config.yaml
num_hidden_layers: 15
num_attention_heads: 4
hidden_act: "gelu"
MLP neurons of a small language model. Each row is named by its layer, matrix (down: output weights) and neuron, and shows model dimensions 32-223. Each number is 500 + 50 x the weight over its row's rms, rounded and kept within 0 to 999. Numbers have three digits each.
A block is one neuron, or neurons of one layer that tend to fire together. After each block is what it responds to, as a language model described it from the Wikipedia text at the highest values.

L11.down144:510522425544421478524475455541576493439420461497530492522520595422478516527448566412494506489654583509494523463453542482455568504512517483531537467566472490545444531496450465522539480461454422491614535521546554569471468488458377460465572499512486539578448519552358511515563518585516574476436390582452495491498421540473475464515450526519529618524488479470443503538543488540477486491532481584512469544514524525478498466501506521538484534563458484398566391455470511399533616499484546562559541499508484491517551492471460520551520494446421471509469424466602533595494607525504463472
L11.down168:484450397607500565514423536477467426473491494497505459578488532495498471458576583487535482440506538611423478481476436472510564569485519478573530591500530485425469412474521576494461612569437528521511436524523574444556405510468479550446474571537429528542569515509583533442457503528595479467498468493557488474582496507482391572452438487484440530553493472600489578419517540429475372553469494455410609529551443493484576490465527533450341480537500492459565485489467522503501427535516476507467509493507529485505478536421504525550457483561509457589482520503447557501523508496588564496
L11.down209:523527507525553529535498426496539514501587564538496467511519486497445512478525520496560464528524571486480432388492414447538601539582483519442434471479455471502544439466553468568450579621484419503468482507484554421427464530550537517524451506576418477506394555444632533482535525516533503523519532528433520491529397528543399466445535420516578485355476478459504425497497492498384456546459451549509625557557472577534511452349524564500453472462563507551549434492526553489450516498501503457554466504598500511496562466479511514558517603499454455513493394505429454560470584567544466508
L11.down887:587483498466492530591527511540488489505428554505475484444541541498534543475486577409545560509571585453523457528519437547564548529496544460552517561588501537552517442512571454537508589571448490424465449537538550513438495598469419479516437492573462553545493470509500498505429543553347456520478540542416511518505556491510471446471577434428521558479532455527457539498498478473405368481473458557568439456445504431409510510556504503478438488575519578467426463521576597472582521510403554454513414493534475556554517478491522486505571580455573462530511474471394431540486423472469489435
Description: Final -ed/-ized/-ated pieces completing split past participles after was/is/were in passive clauses, e.g. decre-ased, reorgan-ized, elong-ated.

L9.down525:546548397560489487481511439525527508492449442556541509526461457484434418613581479520535576593489479511513501577509461513449498564518478483412485569561568492491499478470473477502462444518556465476418489422542485520553508498492553446543479478479533627551602441465529434576523489498547442564408585462511521520498490513495460472596479514537498558510537430487552508438431437545450678483616450401525464503521524498530516516448471560489461523455491544518526590573508477461483508487457498471441499434473461567407604574562505458513468448493452513510495436481537477432508545430499434546
Description: Closing == or === markers that end a Wikipedia section heading such as ==Honours==, ==Release==, ===Trades===, with occasional sentence-final periods or "that".

L11.down35:504425492526494546542515547520511504529510522526586453457526481391505461487537481580447482549539493431518551492494457505546493560527367518527537535514512514489463593429442504443525511456490521534464518475462458505488507462358438516504484564457534545486467528489542511506589488570514562470555513396481516581507543425592496495463499544506569519314532459491534442471540459558435558502507605442541498446554516492511521461432538591430477515418495558497417380357554516395350563503528513498518433524564497490611502534459470471407477515444558586523512467550496429524558524458545483484
L11.down260:538554553518451572530433464444531414521506498517507526515482485564451592515566498563551479491519495575548438437505488408469422381577402482544478507475519449493494500408520556566457491552536516512541555492492535479526500419606549447477467536503465530575535484465499461444533440479564494460536435426506459499493605547523453463460548494564515509250537387520509503524530466506510510502406543544533491447553501416508528498512539470475434477460478437411521424527467446481621472541490443541495491525510546537528563556522450457509507542519511453581632521492522523533521548584528420487
L11.down289:459479480424491497537527482599509467482585513573502458513492459449535457478589530487464530514500462552555528479519566570511447505414486538424422495444562517473454525478569498418421518527558496457528571480427536427489509417520563509538440564492483435474366494505520539538582489489456465488550638473433458539527431531492632429502522550494530552404539510434473430453475497572470662530515577478449504515511491482513477534482504586475526486484535449542477372506501458488474468493543533492489459470449425474376465537597482548461472528451545541479599475472439494471517495585438520511
L11.down662:478495509422514545539483497495487438471493523482510528648507474494477515529515531513506466422495465606504518494531551492527473448551502482509524449552481480453484474489529484487524508551542515537465467446539563493459538500443463434557522543527521545493537531539559565475470505548416522501476390490497420559441480464559543449483534487521462459094582546459509485483499505534494501461469535531497486476512447556509466565522529511493501598549412558516393416519510527499635554551478444553453528434455522493503533600540610467423516608460467493460501520452524498472529545491482503456
Description: Determiners, quantifiers and adjective-forming word endings that open a noun phrase before its noun, such as other, any, several, ended or -ependent.

L9.down12:490513474474474426584530561575447455548486555504512460502431516480482426483516576470469518505483549499496414391518411457565501409534526554452493488508527572411534450449597530525530455531588525444504545574453496451410496481479550478542451495456490497397566463482547462542491520513486413548517523454494525531501380525505558467441486499498495501392605659443480510524479442553552527512551458475522554511392481464522541503586387627428459650464504489551577497457518550474500532505438603500559474402524501511521518510523526497414552554504550410499503463447478474471571564551600520512
Description: Word pieces that finish a verb or predicate word, especially after was/is/are in passive clauses, such as prep-ared, deploy-ed, was replaced, was opened.

L7.down88:593512421431413446521427516549485460520375507462496555459529505516502508513479583531498485417433453499590487419500493463516409492537508495541556411468489581477599595474483510481461497429503409465550467533466497455442484517476511478509524498425483516529492489490500477557525535451408409475520483457497490520569460611533410463495486515542476558534488486552539446536481502495529501441517494549447614438552471469561488497524486552491495605622408487564481583485367579493570516547519500507483588500520417567587574411438523602525533505506459459549565437493406536518535515452588519566
L7.down201:504545502625492410495491531427547462517486540597508503454399499529493433561378522558497462480496552487573552545506469536515581530430516594486536493542528477519543575493378508548542492598526490415492504597549398408532462519456441517530551499458450558485555539450494476514507569443423543531531570486538460495467463547505501594509437551487485541571576502489369535553432423486498464478517526358439505416436512545504472399497432545539546528575524519590470545547489546472435424473566490483553500465586437420445574547497484507482474478392511489504510455441576551507462513442511503559
L7.down293:512437477468583555521518603508505546543477512553464507487535556437413438514487495487559486514509487541482564455438481571510528465438551456586463422514368511514550431497535613544594507469461485466473509536582473523528428543497517538393588529508506499499521491491555489466573551489418449481511445500549444437518550528433485466477491535544539491416484543551524442487365543557529566603584455450603534496586505526503460479549575531377504470463444531382469516432557441500423438525486504490467494573497476478508492402561422555524460541470570522603492482545487465448452459496483433542
L7.down347:509451523547393416436516445456437436404519478545535416544549550583563453524569586545555515509502442506494583508508410516422547541609505532481468495507510454552543583522470522563398550504571520450566602511507550399517438405515418519400386454524476594443533525458454511483521496468482555480469519423483424448588478482482409513525520448478509445365433535513503536587507491450455505529590605559473488549553543491510548453438494516439553524631559514482453500521410516421534507534436562490530552497536509490507532477525477503425566442450458507473450393508515542528506500510432414544
L7.down368:455523536454516459520555381484460512416497490486629451487536503496512456427471587503589438501446452573486522483413493461494481601465474506431436556571477499400496534474518440596460593414547549547445481466435423443502478518570483493551395512566527488440476500459501504489544555480499556435452430516537571458556520503413570438523477457464480528474534477586494440505442555492471578481540541472563525504475466566511518518462520483503516411451529447519475407531539529549508544538486465465462422516560525528440431443480606407491428645477491512421520477533449602586453562509496450594
L7.down380:562515497493499454550418492539519522443494454437513563476498515457529532486477531467455552524469507539380483496397444451464462544528467495446445480446500485444465480420481532493493524556427535402507575572487524558476528501480527539495595492535487558478462536628477556529474473535473480481468552579560477485440507515516599501461500529488469485429543488550497534509561606524510591514473499426511543518526498555491567491568520457450564603506491489549473434541510416492504598430515503587443539549386496578486464435436401476543432503465415585459514532457437512551566539491498549500
L7.down385:462638459453454517481476438486507527483547535581515428488486570461473576489435453608532506519522519605567571542520521477551493540497485552574552521582430462512545568555462497511457471468441516486531534537479481472551562473544487464527449385478591503503456482457489625499482476461419409623526477567569491575536600484458512559459431447490522501551447420431513361470504506457434522517452513490477560492408443571452519425572541501504478493477404382474535503482487540412490494468579506438542485560513466550530476567474477563513524541422504479495469534459623539525532560551499456479
L7.down459:582509455518565475417475561417523436495525460451513484416542563460469515460435460506459455482503513518520538527467501488485451436544555542631549507487543656458538499465505434462544478532465478467576434437429418484512558433457509517477519375514497470552439529503509486425526431452433554522447498529510477398523457509547444509524573475517572525532530498588500461461479554498521548486433472482463498460526501512473420456464486611470483430487456505516563599527448560412509507501493478520583472534435436557492542516527570520501436428542537475576517375561603467413533484449425563501
L7.down502:531529555588414549561496520467548429512531436544465496483518391500521403580565476595510555457484489539493513545426565515469560447494483428522498487571508466410478495468522530423483394483529522474505424497498402555445443468521495569431489461522422503493600496524492445472516480539516399537566536493530483577588512506566577503541440489506547532437391488485538490457495437530559467539454471432513546533466442410476534482479448484413499462437499453504468547474531538569558551490488515593461500443432458456617511484472550493513491411414500469545501484543537567548532573478561444562
L7.down541:542551550373478449438534558544519611543547453480553473506447552546490498541509452550531549563527525448597429529525529483395492504530444330528457509464476493573630463612574517507502465595466421468533505522535483482515507582632476460408479511519538483539435448485371515540463509454440476420467574503401569528546416505528516487530518494450551502511540473534564488503561506439515519455466534462462483538575536475549518518565587526481525490507466592566449556523443483481565421475568433505463477552475502510501541446572490468490563477513525551577479529375479403428406532548445546512
L7.down674:574502534501463550519507545551444392445543535524540569513573512540490438500471568458353483592483451579502452485469523505423574586504511476448457527514496480446422474489502548552501495504530500551593419530604577459436422497468541614416483454543553493563586506505462426442539491505479507592486567525473526504523479544507507480589429523499540493498462493456540493537581463470574540491535532435551520508560326468445456470517425502460556561440410492473548525530361494519431492475467481564432493467409537528496439535435583480503561464487575489572533488442480477499477542533466588472
L7.down682:451530536495524435596429531550495606324520481464522534509513554546553461490497458559520379496485536501443420486510421415545557519445512497496516499436490492433568554500604573489501481533479505459469477661417527454503448468590391549473511611464479425508502479556488451426457421537510478581456465598503420535529418590500539561504529528568498508499563533583526469529529496419519519531550544461545495563432528454553459478508476459554502476470468463494540503495572466501577503574533557556480517542552528562532544471381483418428442507493498467457457440499535482555554465547613499499
L7.down757:479504506476476494544406599458638491453628413477522572507487531636395561566558440563473566500608505495536496583488524563510489523517504523475468439621511397447556583513545468481469503552485469466494487400460489516479593511512531569521577543426506538488529563448430515396512492539504481419533481507432548448519533503529592475485478501463512543529489471619488459463475509390502445495493426542487518513488543543387477548497467547513496485481448603507451533532385503484457458553500516432432537496546499520404477455583532530498584510499504493580520470463452452514521393541545540488
L7.down769:514469474516537406515448518547505505491473474468462529540507481528433475531487511573514522453458586447591462558463504572461566507489427446412385516466506566536487483578463441360431454520569550539585563409542460540400525458422508470530467517403444493560498481536542513534556558518445545578481588499472520493466578506561563563561458518409465485500473500527538557501487559475473491473599479475425573454436481539549521521548531514580519469472447487581472471506489557489496481541507532419566484378528470440443433458506600462434500460454479518420591405441547492510511554482485514567
L7.down858:470417455545532564504502556427514449482559463466506536514463559562521468485554570484397475543492587485588549474501477535568594462371553495464489493470514411473479460505534494475502554499439506428496444491501570496482567535411478566493559487489534689501573501560498607460537433485540423504457481380536518550494604468495581509472496580420474404477478579513439460562512484426523441510442482530464485487489560536489552499454524572441567504475429615449523412462422476461441470449484513554535461516464494468552430517495441475441567478519544513497513527423482527463506561521495386419
L7.down879:447543398533581555659499546538469488456514452559541519512580445574500470591500468566452518449525513469403577496491599581484490424532479516405583467484524533523525498534533549509508587526389469477545515428500532517553461538511509515522502471539434536566519487500472517499497484510482442486454470507550532563532411491553552387533460506472483406458581542439507439567552445421465602521484476375504497436449443438457510488492504472416443453433472421540505498460462429453402593569480435453585516544487523524527497425519558435493560494545563503502485397466532402540581559472542520492
Description: Quantity words like many, some, several, other, both, or numbers heading a noun phrase, and "or" in census phrases ("Hispanic or Latino", "65 or over"); weakly, table separator rows.

L7.down99:443394387557389469429511525525493428466522434525442607497491560484523382481542443516454533554547541476359544548551514503465466603553532453492550503444553516506502533566490469483383418494456560438542507488532475487575518458496513492480541499455491554530570493502564427454486459631529434454468467440494508450558570423552499508571475498486423530464455490387570495568502483487487564518551494438540433369513377461538531537540456456505513583460550568448496586409488455552540429540524517490440582503475505472516496553456553419454530544512460537389501483577464478514502550550444482535
L7.down200:486444425496500338529483530540513484433385439572603493525444474549502446490483516428518491514556597482513468571555471553586534581417475540488491355496464476533598489508451471437533535487513404508608458513563579455484382500461468505519500477480479485567462442513492571506565455463528546536495455509432430452538481478522473499469494438452428555548507460517567482452581512433465531623491509536453595451475549516594533545500465554415613520504454535514567511491421508511522563539549552523495522452505466460421565478456553502431504536496428545500492491533556452514425501439475524527
L7.down240:495604448499513539487527452462469493526542577499522502507498529487525501478496550567478529510470521547548531521504437410506491549504459527493530467441521522555573503494496399485411483528533468473491491490468513387375444451548462569513544424373416508572461508498488444478523477514519467476544506527491486415538403489572430541561496583502444555472493570530449531432532568451482501591460408598511498605451382425392519442527445446449436527551493532447498454505471475472462485510476546442544503515623598534551554432530520613543458460512621458579596595529588578536566497520548556471
L7.down331:405542501434488475438532466416488571429434507554507402476497480485502449433384532605505563539536500462557442520496517576580537457439361486525469542514413441456461558510527426479429552592495523457563527448474542432442480563505469509495574538552486538521391477564513575546516481419418538573505381513463494470559463477545585499467534527539586478549567490502417541521553415518513468553512518547504411507451558477504542504480521380541512481562560468503505568431453611532550414491516497481490423471610477472461566551579547525523552558568497487493539539566536536507487481541458492443
L7.down445:491554394505453510418548484463441548562524443486536431544515512522469556478457436569460533585468445592497523461535501460512503498630598467403482412472522422519500563503492567426504470599535470524494570531484435463612508451472572551571518546330442561543385498486554525444605485472510488408508597549497491524503506561458499478421608503508496412482516502527530494550529539430504516548568543497499514452537530477526475516485450544474487535391454503479557529512520484512520438497485477473418550479456462440505555582556457525473555500475500516491487488471574464548478539596543590401
L7.down508:411543453505639453489467550494534517530501427599513461493429575572451535477612518450491529515481533434543536478525415528473529501521425494456492534543478546477490515516534511432443508492438579476429492535522470412450459481524479467571516497558499501540458437452423504472540467490560483461525553539501485563524469539477455566411531495513501443563595501527381422556481493481500531475534483360468573519485469510540506533631509507510485461407457520454497467491553455441620469525457399543401527448502564518531492445385514498595501513587493430483529515461537521510568504481494417440
L7.down509:583495469449529440570572485459446490557504467502482468484436568478437534566502510529457505527558382539565481560481514499530514524562443525491610525386521516482464607504451481483509451512424499534538485578586482508487461569487431518540558557539463532457355478419429489565468394543459530449616577517551474491503504495462536434538585516503500500490554485529517536562524472520416481474530526442478447509444519503499540514561527568424445529419406583466636562559362476540501497513450583521471497459429463431481492525531457541445553412522492483510564556462436421485535489468504553527
L7.down587:472496489558496423478427446444472501495543384521398532517573457489377465536485518439517480448515470407485510491539508522519553532415541447548553434533428503466502451534577603437529422502483565530463489476514474541514425461477436468476569506419608425508606518446539553431587473490529479490554504434536439507561423422534504512447492402563517526471492489490514553497576516592498531547496524531578582456450512442459518527572478464472413470517481503535474525516465573512409428538475524526386517469606441447456486555515440463449439526555455478526586454484459535597491517476538492532
L7.down611:526427435538591443445464575632486544434492547554467541483546517468447510536420464462474505483634486565588433538456501403465508460457471539587509611547454487473505519414514481467508581518456555550518471478415559513536530413472427559410544463551480553569489468465479476505502499468510443511583549468460497427417461498491511468463516464548494476475486550530525611371539524493541582457547546454592485544495466438471448489543488643363486584481468540494507480497472431523393577408508448462556478568552584516545502434476436582584474464480477485553496523520564515540491467530456501464
L7.down686:453539384463458548512538482429491466515477508474552546481566527463492516529455484473522471439540504533459500529524522530420502536577401504558447468454500570623487471525427532455460477545452492534529413511518536528499487589501489579551437459469463483477528498510509479463424497514473516506528477535451502470476516454468420568510539479464551570533548491503640467492557558508548489442448598531494578414528503441495393465549458529501396526553532477480550509456561525492422589565465552476461530586591368424431449553350627473545402475442500535464555481471563529572488473466486559493
L7.down723:528393516507508399546509501537525496462509503534469535489510533491505477441514480489464444520508415478529494462551591508536469503607470524473537494532453496518556523482485532475526440469528424456425493575583435474495400601543398454547521502425555422492436481541575463651551497495577548476429433541522493503537450459489432512508541550569519483612504500553442515508520511511492416389434467530565493547563477514491554455488515520426469503547413463446506470457530444481509502494455479541463508553521472568513455459621447481432528514504481574413556481515422461559575553481535524460
L7.down764:538397589379456507509477434505486420444555533428524538431458559544521517470515548512577532527541549498453491427599448418527461568525477527432492436505574492377525514550473439526417522454474602540523441452510510454483414469558484535522374514538541529442516466536448497458509480550452497499524519533560493442492567448513577392546522523525488526478468513530612470507480492563484535390553473547525530458460487563499530440469535477546625440499495525548511513574464499485653500510462550529517533505464520493528364475484410395507463542548556520519566522440546520573464504475537521551
L7.down793:591467431472478532461441527461512519495505472545492463484515448498478509460411556495421488513581566532488406435486565501610498524502465543492413505480476496552508519608484529459497511521511459514575510432535497525470505417506507539477455514517451523464494487469475473503442509533483483468476497532530492482450550501374435518555455495491505418473519554514455478539525620458509446592451482559618574494595506472459439585568571533595579507468574400462543453474535517435417543499410615447481502495454403561506530551411476475496506463522493456430560614527395522502589495479452439335
L7.down798:546508524520540522502544521468491580599505408532454476518544519528518485480591559523593466571497412487551470468422455607478520562451490604520428491491466471398518517535531486461576520567397377520476464467458555466480453455481485551567530508567532497553512412487470523473464503511635609455494413472502527568478562504409487529482499542524533502495588532473559472496427462443509472435480586553493441563467464471535405530495496570542555528444407526466449589463544547475381441523399541492507461488501486533542451520442542585499512506514471519583431434565479537574456427541460497576
L7.down848:481652439499519507511490493563528476506429493530449610502507508505458538507440494429524511487462448470428417638458440456511504513551487534516454472482563568470469545607481545534417454583473409532468501498516385558509480469366579552549505453434601464545515399464413439476515537578419468568518499464489496507582520499569519496514543521473539451519445577548502533491529546523527491485370557506539440446543422455502513483504472541548465521424496529429523594489543494552468515468455530467522529506594398478534475415486547545471534533536545543462556499538465421481515451525522557541
L7.down891:575477561501515479462575477533401496505439470614523447471511487573489565497549505435592504457540585506611534492533434508486472530412527447505498527506511469512496557500474537597406486389559498516515478473422379409427462471529536495520524460573501616496523437504620507478463562627471540440476535541543471567460472546546456411512527405518555513519530529597424569477496518451520383568462532534582518520472560452464443498481486469445533466491441537498473469520476478579491425522532469425418457430474505563484500523511428540531518431511491565491473591519470501497465411546577593518
Description: Mainly the -ed ending or whole verb of passive participles after was/is/are, often before as (regarded as, listed as, identified as); also word-initial fragments like d, r.

L11.down420:458452491467536448553399471516528440506461522488489553434464518451535379511617515460550528524479495511526401486514573486553476508513556575513488542457483554490576448514496471576537520540473595499528364553422491467531452573577515452548550438497461510444563517530583515495451480504531557563461469521405570522517525420632471571505475477444557522543537529522526570530384509509550650455505408492438437515440476475455486468528458482537570447550421423564527504535560521506421476534456559397535505497460547442491555525443504423484555406436555505541497457453454561433507512530519559417
L11.down451:560471526495511467481568604529525527616560518589490461383479496520538487563402489498457559444570551448548497496514544535633515508576485469445592562504537321609456529572452477484529485462486494526432527570446474499438517524455421529598482564434513484519406483466476558519554566535523512468547487422493529502471497508496471523541501547551496399599514441478468430571468447482498477545422447550506544418547552463400487550497461550470510466603478448540430503504530505522476476461486490446465438530498499482492392433532474532505497523489493522460536447502486435454439461639521503548
L11.down554:495491440441516515598469463511439508479433423496483522477471552554451482541550429511491498548514440525503492563527582552376435541545453481424508477478544542408505561422527527509472544560507550426551630575524575494502439575463511451551464470617517491479536526523523459480492525536494489542458445555526507427519533530465450518511491542572538409473514469635374419541550533576487595534417481456495461535589484450521549380499444471492438499426543518550525514580389475491594464491502478490365525409548490553438498479502541436455427499433551501544478522476503526486463588478544482521
L11.down852:495507470581477471644562511503494487522491465544517562498448463494513429535507518486535459564494576479553453479526551570481526493533564487485407558476477555506479438443472518481485482460515534600464489473584432463501423506450528514529498497482428531487556535481588534532488447470563498556450601482450478500562543564519532530491368565464465513489605489581575561448363491546519569404497533511591465564455445440597503591450365480484527469591405501438527519525454566399506474470473507451558483473427428466461583447457431504526407446444499504509537485503471514496487497487526518533
Description: Closing == or === marks ending Wikipedia section headings like Release, Career, Aftermath, plus table separator rows and other line-final tokens.

L9.down823:374505447520490482491467505423514481466502499456512596455572464517512446486535521549492488529520559530498552510509470496498507524488526487517464586522496467521525458558543500446480493508508468489566545502531517576515513515487475450461492448452497481537578463463521519514501464406524523523458491467571492497496500451481581507591539420484514439116486434513458472481447470521481449493499535530447602462571448503470417632568451493511568518578450467496461468486432505489655570511489539514538438528415506523496475447571521510487498488529487479449536405498494531494464514530523469491
Description: Fires on determiners and quantifiers opening a noun phrase, especially most, only, all, rest, a, that, the, across general encyclopedic prose.

L7.down75:483501555552505530520559542538507496488516516560496453497532516486570460483492446528565475564432526541467532503588439594490578448545502501471527450562548500487395460606427434433543458459526582503492539438538570501463540655507537475478418440445552424513522516467513438491517557502468425603494544388532488462463475496496404584534445597468540517498442628423533578510487511508474489550396545404435400430468470515447521435483474437486512556471521485557483507506533530581432503518493497562523507459454518481412489494427459471546590511494467522511459494482523567563437493487515446476
L7.down84:483501569429501527521468523545502488517439517461530527495517558451539500479409579468527467476444548469534483501497488494433424541442403527474430468464448487512529556479556552558399558475553426452589550540499374494466469491613509471430520590502476603547599531560496509596518499514488528448451564502539553498573518510483583598516366445499564489454540582367543502497470581460528535504510390498446557555449447422465510491562515561462473504471472491575590517455469464596478528522524507507448490472485353501507496529471544557508581492500538489483488490455464523471546436449501464473
L7.down218:449412496494507498599512492486438542554526503539514510474571588547569558533500452527472484485515486434429389509496440519469495596563507562524505581443477615514467499480388464493528460579528608524462507459459460487496563626542466420502457542505506545468452486572447510555448478564555503542515541575482529531412508527471562568526420452477547441516410536543420533582425517495582571468421504385495530469525466393490418490554509447509545496535531542567452487487448486482492494481525523458451458512563539519565416463557526457463578519446491536526510477430354454477491509586477428511
L7.down271:479504480545530497435530478529509512552468532566542550460545494516512431518440402470455528516411515530588567483506522508526513544403454506555498595541513540470499429454494521489498541397490519551352460548543484512590558495492491448529501396492459448482564468501566524543571497448507466522432350524526479424464593438414477511518546477521574498487427425525516537413482541537385411424469478575490489452563560487456619459417513484455579496554526536527433520569484536455381509544490555445503422564571509519513506547529479466457548446494451553559449548560530544455494586522421455530
L7.down273:443566448514519497503476571468431416544479515478538385410502512562527567483463500564485450457465408524581509538544391476560482532399455511507541509503486525481588466570484550575514419504495511505425508453596500501402482520448614467418491577468505471535519465600429525541484492506611560457472511417493487501578477597484485522512387409527375434565482481489524522484522510437572540603476438581567499495502510532466506377520455613537535471566457471538485458469603508542646432460439494447548553503434528519526479490468479546521513498561533459546487513538499486511555456463534478497
L7.down300:389530466390509497535460583541513369485442469499501613529511396497502502522475493471508534511531459496507503481498483441445511460542559502443537512532547472492462499530500475541541502421518473495531562504509536449478537545433406530482580442511490533539441515492568441471423520492508496424527530441518465547494451508514530533520542572459604452476511453487519581525462616349651444431450515434457512488519509517431535503569496481493417538503498539550457602573409546500454505512407385418456556510502530419543505498564460522474521432536482582506491514498461511517540505641467558499
L7.down316:511514497482448497462575510460554530503541475613388458487483481474470427405540556531518591478424431454466528501505501484523557476557521429487486521476447581455461531397539507585517522516375506505400557516511440459466514566513511477453537436547399453566385500497425506441495489643463446600535541501599521456508436598534510598586479509535559473505507535464435414526493500488547564555564531532511484585523558517484465473488455496525515476438487520574491414518483517533554484517634500560493418503513494541502469468531509447513499602552486569448535617566493558462541520605490502533
L7.down397:501495566514473414499507578496560421445468456527504637510510588456524489537566506515400502458527485525467488528511540515466513493551427440531541538512589459450467471427492519474455475495467587621519488517570578488437451558508508461523518540522461498504426553418506490534468462558447487556517564506495574474447499583453482497540552444497603477462583484450567489518503515520518512589548464482496451524481514439512554490582454449475476496576446463566447598493448522511539593504360485499447506450592410457430491504473602548379427510435508488525546578490472539534491564538501555521
L7.down426:509446499532502535460560408428407466540561499494541428494442464475393561527455563504472574601519505468429463575436468488448531529575555429385485479480448452514502517468462521555581499525469526492526522563476535461419511494518494482443520530458523523454462610465574544464487538542550560527575588494371542573603477520466558532446439464444494482467583552606504543393434464579489600470522479534572474463462563564533460498475540516502589515517550561430472430503502540517491573505520519403548444472424448458426572471512529495458489618471440392468523524448510489527544486480538513520
L7.down451:553538569545481449555516451455532485524520417466587473488549447474531527503527515462442496489500605447441505507535570511378481526495515477380473534523518482494505527547441561497448433441483565617502488537579470568534511490496526446438485497515482527503602492524520524465554445511528406500610541524445490486584587498399591486531479441413510497452586416553541507432431530398568585523586433467470532474518412474543503482527453478460605451419514592434488454530536492613485503573527413462506461417509510500530511460373534466443428480529483529479528481510555470514523521453508601492
L7.down510:488488554399498490407533456507457583486530509490446433522524480506496504377429449523544530585496474506433498525560493512431489393479586499590510589516561489572569508530482568510470519463523461508548516564529421547569583493468458458557464506511549502501567539374526512509457407483489548525485454532533447542384520434492496517517585472461429451515513430556521459601454459490398469477463492570488451398555491486485436537384515502525441415503544443503528506551521477491462483582514620525510542487430472578439447588567541520475553507468428478475470472547475546477395455497464500430
L7.down585:517426441473453522443485491447584533436500450477505533501586505472472490491525411476500546559554521458544500409483488506493451547446470508534413567535528486439474492386556496571515496515515485517387476496501530475391513448519459551521592546428468510550546495509404471500584491554568540481421551533494526566501538488550511517503497550495425472416602545539528491501496625478494498514531491495596498599549534526536516529515518416626426454471468490414498496558492468437524476519447477465506536461497488645555517623523501476512357528541466406513511583444517513461505493453459452561
L7.down588:421523585514515390465540553474509489458424530443555589511590598506582516465514477529419464580449548525501523495536409488434498640539505452557607523544546520469484510505409459525459385385416534469519563521477566481464576552503540412487549465529444480516475498483493479483528469551386486489485515486525516639483508538479509543406515500518483514459552530461439479502534525501591474486578493434511463504538563430506436425530396498468481547478485512588519556506543534546601537515499538495447403516494514539418538506476565544517530410503525531487481513511436449512563524477406463530
L7.down735:461412442433573508569498463488464544498513498469559448474564464448495462563549471458563541538552555519500475478463453508577466508541587482546529544474471414531553470459541587576447578551491513461421524486413333486536519441469486453507525473487464530429524582576501516505418420516566541497487534498411499503480556430425494538424544506524493466531548512562536459484476423418479578568415519478438452422626486509575483466531489626455533517556525521488527444497482536488507526423465432487451522543449519483539529521566476568641502553546552428493427514491449513471439472507528487671
L7.down773:459502500510408524467442500508455366529462428539600496576564525508432421510496489510536509520562497556427509458426506583510558481512476478578467533443505564549589435525522597491440532476479507468518623370531478495465512409450527494512481507491502495480500535468551468424511443462503483456529502589491531531492470480604469498481499490504535446416483543558481556517529545514526442589503470485544463524477521513551506489503425555544480514450559434435453605545563498563418570508456434428489539419461523451586525471431443472482442512513520497529587581483618466513470505530462583486
L7.down843:479495497531514470451546553457520502487431523373524515447471525479562529630456465495467574411462478511502406486557518494427402587500403447441469498525575494519468594512455459500539457534494439555509549498492504471536438540480454463523470494536428558438469520572448480552522446474500569472461458541617502585500476535428557470619557533433475502498479507542430507595587534521553508532628524430486524519507489523663558491501531510363521466441439482464572510440529521451591542570501495481446426439421479545591486505415483495486458565529473428503449552556479481489446545451462452505
Description: Closing == or === marks ending a Wikipedia section heading, as in "== Reception ==", "=== Aftermath ===" and "==Climate==".